From a checkpoint of a small transformer trained on Wikipedia: 10 layers, 72.5M parameters.
MLP neurons of a small language model. Each row is named by its layer, matrix (down: output weights) and neuron, and shows model dimensions 96-287. Each number is 500 + 50 x the weight over its row's rms, rounded and kept within 0 to 999. Numbers have three digits each. A neuron's up and down rows have the sign that makes its largest values positive.
After each neuron's rows, "fires before" lists the tokens most often just after its 100 highest values on Wikipedia text that the model never trained on.

L6.down1386:443509481485523547441486511529451589564499514457507505518473507492442456571589498395473489478486403443472532572470578588426528473418462550471590512389582458473482544503489510444486581488534471508415633538495474521477528518509458421457560454566486539493682516565445554475456479440514526442487481601553527530542560438474548502447437408551502433473467498438442523463577536462524475542511549471472526479386486556426514482505495460482515560424472506527621559502461501438497392433540506443504532505405415604491436534418569593526470581485498467524519544565522550502417425480468542507
fires before: " |", ":", " from"

L7.down1240:532476511508446424559456480451498530451507596481409578502535506452460518480557506550433507437516447468419498470533512493537478474410379591510526557476468507510361483444593545465505546488406542559521501464415507525460502568488463595612542490531469427426433576470462452515516547540537535643544496422476565487473469505514400498442489498491440490452570461550539525528519554494609541499588456546490484542457542531530484538612538455487517535411486564507450527424548488484470531482525387525527474476597584445511523521586520528563497510472550454482462499549544451496400504478526556486
fires before: " States", ".", " York", " Mexico"

L7.down977:559479590354503520513487481565513435508527573522464490565512527454445564526531449591571482610460441475453447550472391494458558557511530545547532474467472466451528470614572468481445483467499506443550572504580475517499588467514508550519459509455504489586138492448501464431489511382429500603508447451401543455506440445521579576467446447551496447578527515434510498598525552488556500572481403501492471450501509579480486463486447435496367436456484591422569555456439427433527458490506448495478514559395576476377472484545543540461528515484493367524477472515460493526489449501462528532
fires before: "\n"

L7.down1289:444516471517425553497528380414485554598493466515495542432572439535526522554493470453490510476421439565575577526468528544538508501543543411519574459446475460516515489400541514484467531446547475522526466384511460505518553423460447492435468395461547473475368471494479518502574498499435545507535504417471484593528491542544600466444583502405545449562502533508530500461530493448448486432590458480449552547549539479504480435523526522481493376445542522498401486456510441462400488611525472533479557583574497498486605572443505546423546537456450492539558479465446547486556474501406471579
fires before: " |"

L2.down738:544563621482473561506497568432539573494508508568490519522493420533509448525519471380514547496484495500505501456494592471550456504573424468532505472547587490525538551569553548529589491498505508464402512486451474484433469508530512395598516371494588465567566435503501574512419496433544483494499508518448430520392511456483525483481536489520506530427496484554494466545399538496527445504482487483492499484552448454543508485563524377490478514472559515411543493459506483428522421521511489404486536377562486460529465661484544436490528606497539486398506499566487491485474445564465533520
fires before: " |", "\n", ":"

L7.down1548:505538537507508442579488480479535466529451446510521558525538496517456469470481474480409434491548466590478466456489498576430482556574444526600463492450498509536538478525444467483419594534434538504558495431481512439533432507448449586475500495532527459541316568533506503509426461496483460568490520412402410436601534463473501501481507514484563404531432538546516461426522489465449571519404416523567467561457525514379470493439562517497575482477416655613461432447574518497565460549547463544527424448450490492468523482423441551491450442478530460509550525522472583487466554458360529507
fires before: ".", "-", " 4", "\n", " \""

L7.down1307:422466472516558549482557493486454439425492458550488530592511574564505536570515487470485514476524534415544485447523554548417482479522562468509486556524509497573432470582418502509521552533493391576601469456568492394523476496493539448463615438524494526481199456542504546464505482539495516389589495594538559494501507521489484450463426535451557522496482545393388533521613457574499522547495484430424478463596562479503411489500547449449422406545486478542531450506507524445538430588486555525432405590436562475517455498482480567534403436458526489532474477432553498583516485534412524557
fires before: " in", " by", " as", "."

L7.down1087:522482443576395571446510463551535562511534437577455475489474514514446485555511440460468528491457422537500449482557554547563558478551546544444546402510498509614503569473529479503510511533474361562489552489480544476483508494540469541417543399501441447367471420591483461458504558516482548455564580446551428521476599439498497495462467514458444467523492486470498530570516553485452472370564546449556577550503496524581508378479449534582551485445526448480536491382473445479533446577483591478519468486541553482474538536409498541588531561495488497440490546545494505480490385499374572476
fires before: "th", " |"

L6.down1343:486492524487444522497415493524527398552496484559517493583411371471504470432506529532513528467529512386533536496478505452460573515521456516566581559469415472474536536444486453451570475411478449605481513477510483470517464482523530496463536513556516480485375501466536440534499513497460507568461495558518602536577509519506500432487417498571476499528502524470499489471476490578476521472419535549493488523564484583520458574501393531483434433534548466446451548495440432480536442534493544510426432502496601504476515486484536439518507482526512586448421463466501490550477530412551573526
fires before: "\n", "==="

L2.down236:471481583564453455408483549529472467468421472550465519520566449514611486492539492476472540502539486512505392447551525500486465472488489474474553552526522501508532449551477553424577549495471511477398459483538517403489512541519478582496565506521472573476374461528452436567432450537471558489462564577552494472481462444528479443508508411559525472459625455531510519510547530512485497366554440494508539524514454636458539518484471405503518474530515510543480538452558449474505515455471568474484484484561478475494414556500446432498479446462523514410546526565472504493521408507613505545
fires before: " the"

L6.down528:476541534542554439482523502438466482425462518476557444537495514509585521478542547524577484458466542423508521488528424473536470444461498537531466497489578549513480492513457570492519475497537506448447483481426510509525433456480540554514445392522532547538315482474471532489489496479422514454476544609491541468476460538459466502503439513549501465559477499574471524423521524547485402553476486425524493499515382528480411475390444468522455454539507525460431479577467490529618553456527604498529548565458597607449532460516518435569607439474494533482505403474466470475515548531580536506
fires before: " |", "|", "\n"

L2.down799:462553466445486506562530472516532581635475409487502441576460537479504486568550443503492510494528477491529517467412557524419507495479518445509519468505505521453544421486469504521475524486488429467405535525477509538547449521524517415544611446537441477597510483474476494469529532449432442403427473386525547427611431379484473487581472431510489508410568509490522467528419521404442547471540524612563522597543542559552552439551572553442523535451417419422479505494508549437457575550528401488475526534432537472600430439528482513507426452531544478530561432519496488515568509458538568595
fires before: " |", ",", "\n"

L7.down926:475403621439381533419523439553538483483468415567550499420421512470560503475540419506518520493499499475542524473507484467512512524537575522562540530485513472520611413492546459504528460517536447456423413478484496532505484558560471444338459484494486419437488532494532487502471501513502518585559427492480565440438513441520437502513409591509464503478448499509549451531604401530427511568388581491469418465453402471524430468489468607489507502443549456446446550526513540464573439558514515512464476580546460543473534536437416500516438530480524536472521373499497411446444455469563440463
fires before: " a", "\n", " is", " the", " was", " an"

L7.down1763:530483488447483524607440480510515600579493437477555490481501556521458439513472549476540472570450457507458524483520478553636482393528537515457578474474518469537455422499521458395631472476492596485566543502473615533539409471566478483491478546567492488424570392493540522484497459489532476588531503540503419541480482514456551543386519442445500493540484440440462488543458574538555531413556486396477577503469451485543449521517437531447528569546435551482474417455547555498571510482578509498396600577479475508584456531487549515546507577473525475533470637537446508401482460367470562549
fires before: "\n"

L2.down656:557540509567455518502567547505537551553583586476520480562483402484505588558546521471460538506383491531506551588539523523512474458510552471539509389429402513494538475504498586475512439453537485487503541496529524529506524427500557419491450378512580491518418448473517610492532485473458550497470438443534522428503414456482427455531535511531460542534563436549484482530430489468545435575583542484415461581552516497521490451553402441496433570390514501494493606439475586464468603505483545564427445521511422501502508468459545428495460506471561429501468541519470395442566512580427556539
fires before: " |", ".", ":", ";"

L7.down1022:511519481556516549585511474596399453532535394502484444501461505400506485601516552541489527549442428583435529521532459617485409485565499511575509477461528518508537524488470514490581479496441560400507482451503603537465497474514484553443428489573521468492425541467467540446408475428480459460497464443443519477522510509460569526519452448552472479405515469444555467488576501478598519528465485527534409597471435523530544489463533527561532361507561493539414451563593463564531528598473526583554553422484486539485435465538408530480513477516496510521421412419517522436437513471376519459
fires before: "\n", "-", " "

L2.down256:522587537535581561536547434524499587352488458530468534515474358545513438466526515471500498541505529535472555468455436531554454529500491579541522491518498521480439404483485438468426459464526471544498478490479563551365478464520498468450480489456576530451467492523494493552415544461450510547467470501444572494510456464475491461587436576485429408512478491506477502496462556493598509542457450594512419624508461481474489521521379504465481523540472467467519377415579465549382594473464487636468577451446497506520500427442493425512518526429506467535620573463512526450579490482406438521
fires before: ",", ":", ";", " to", " season"

L7.down689:455525542457603587503508455560491500513474575537446495510487493568432597643401495517526490511448509526505420393399595495499507493448531522571566505468504528452472505512506520614544464398502441581538533582540474435450458444486586497435447431517470498469230560506456420474504506534427554459547520557476481495465453492460501507482464469495578505532623460384565492439551486443519476485465461461510500555463546506488598577473485514434588477509446472478493526534445567580498496502519594526438509586524388543497463571522515493562514448504473466588563498483463488589483477439478463540
fires before: ".", ",", " and", "\n", " at"

L7.down607:491484416557533556484467483424522459491457478471492527523545445534428459469578470468563476484521526477587558574448519505472529501455506467444537543277520468538462546558430557445519543552413494521514603500488443397527552448418477530488538527619541544537550527451451499469561442597517428466576481433534464471573422475415482479473532436503564506550519573480517379492530477612531547530515545457559489493562539509444444520510497455521452578459551461498454414529559450531581489570535543424442541497478466472445556557481572547586476492475479456530527555503481447511486374394461450563
fires before: "."

L6.down366:515534538396552517507549422491629589464560563545499487557447561516470559582478504499501492455529478576468555540538539502485528544523419511514583534608467490461472611496424421567548554488537504520444504438458466571368450542471493469436561418473571463482500500458494572523553484419460553481481568577539399576457472558456515625517470451485591457514456486546456488549416571403444512471485571540442555531537517494587483457561534498512475550504453402459528533538529484422467580502388496496537422516505491470495522501445412523537522524536502428517595503514513413545519533469504513518
fires before: " |", "://", "\n", ":"

L7.down600:474513506427517512496451477567505485450549480527578457495475555477466587562494375487451488466493568507538479495530531539525468568452499452558490537569447475441484621552515584534479475528486541542501509509527517478448451490380550437559575557518587586449562455558565463473460470443513592368598494594435516505522636561427441563447556463486507551462481521497386439498559399498485539506542483576431476426480461524478502457467466463437475555451460527477399486469502478502476545540519483497461478484521500519521562541574521488483477438512433542499460499480587406545539535511517531497
fires before: " in", " on", " for", " as", " with"

L2.down1005:486520513467470448541561587472539452544470414492529523527565414507509484538458599568447531555406479572450408543487506498417462498494477446449511487475563544573575534443456538525557566427496548501482524523487480537520519511455372587406547476527498513570501532593498484468443516451503565567492509557537426586531419538530465500459407520474550544469521466507520551488561510510610572457599475606478484488539433516533447529438544468455493442529520549519403466475469452510514519467543567568453574514539510495524505642516461508440474457425502451454459439511594507424517494513453567534
fires before: " the", " city"

L7.down695:452500461473527422597460523496583498401512473484559463480486550559453510517515542531452497507593442518572493501495562497509445552558591473548503479486444462484495448440560440446533566485511474528459557554436467568420487495481494507567521479518540523531146491585453425507436440474567498504453468493536544476457475476497475479523484499555430455491539488562496451574537512557400512498505451573529553533478499579525455556484527615485569540489440471452510455477523383609502550472384522477474592531528485514508482503576482532441533526554546478451499468541557550445414516541496416516
fires before: " and", ",", "{", " of", " Party"

L6.down1406:557438536432521540576455517541533533540485482493416456448521496543509459542506536467583501482591530553518441491466493456495494509508532451493498429516435448440497516519519445473501537514431456427470445494547497551444519550501459476524487427470478513417409597507457432490551444458502556478509509479552327514458471526500493556573384497512562435449490406546524471537528489556407500370472402457499481509512501554470535566483519510454444401420432487469490495534526438510521527500487457486470461481523526423495462390566498500532584503505474489506515449522631478528611552497563527641
fires before: " |", "\n"

L7.down1713:554500470523513516494426402480458549459485483486476528493461455495467352499556533454465565499527476542439456463497546484475490504484466475498511492431556458480471509464520558511546499518467514468488554506498513494428488434402419527542469477463461436538391469462466411490506480451509543519469503497551439423516476529484448517434473494563482439538524474472506486559545541560488501623511432490452421440562512551429530509556539482504589574458454501507549489542503571511457479506492491514460511449498581440463478512458570535458486497452555478597570517500495490540482491434475517526
fires before: "."

L7.down540:508499525526551416565573542532461467510507473551406506514416484547428553527467413469526367496546466424551496539499465588466447493544476426524463517571471455512487491553557444594585493555527458545475478519539482502490427506541544486556454486469525496471321546468513570540524490529534481440457468535530487413563507476501514583531600447568540496498510462494571529455380490565412493405470499601478544506520473514521519479492527503457593382577449484430495425555459573518491541611453476423529469489504526504400465528499512575557552401478488496449544489490568626482501566446410458610
fires before: " of", ",", " and", " for", ".", " at"

L7.down1394:439467529441465515467531408553522464542477490516536558511457496463536544583574496495440455552543458513528486455439569518465547555548452524513490498491539504487510417506503460528516582511439506520547463408601556397483432483470530576464546494470555578533362610410490511518377448468447443429463417492444396473401584416472572513537595477505517417461481470434553389444553544561484520511443456500573502498433487428429448444532392537473548458481462465513415476575466525547531539553567522412437487442568507418488405521503516439522497506537485408524535438598508528528528487527509456531
fires before: " of", " for", " in", ":", ","

L6.down1650:607465554514479551506547409439495456631539471479527549417473632503491561428494501445484491408469448396516511461456494469475460490475459454570569481436487491545458442556430540461481535493482511461539522553540578572511471516596462540551486459480536496453692510520486556510493452522453468519504477518455545495508488409519566458442632449447455450464573469462478394530501528451480509428534523467530502479528413594474505523425434527503434594422399517478607459506535434492503553496523485500533527433557518527539443466566580502532471579523475504499501522440525553402488490387510459515
fires before: "\n"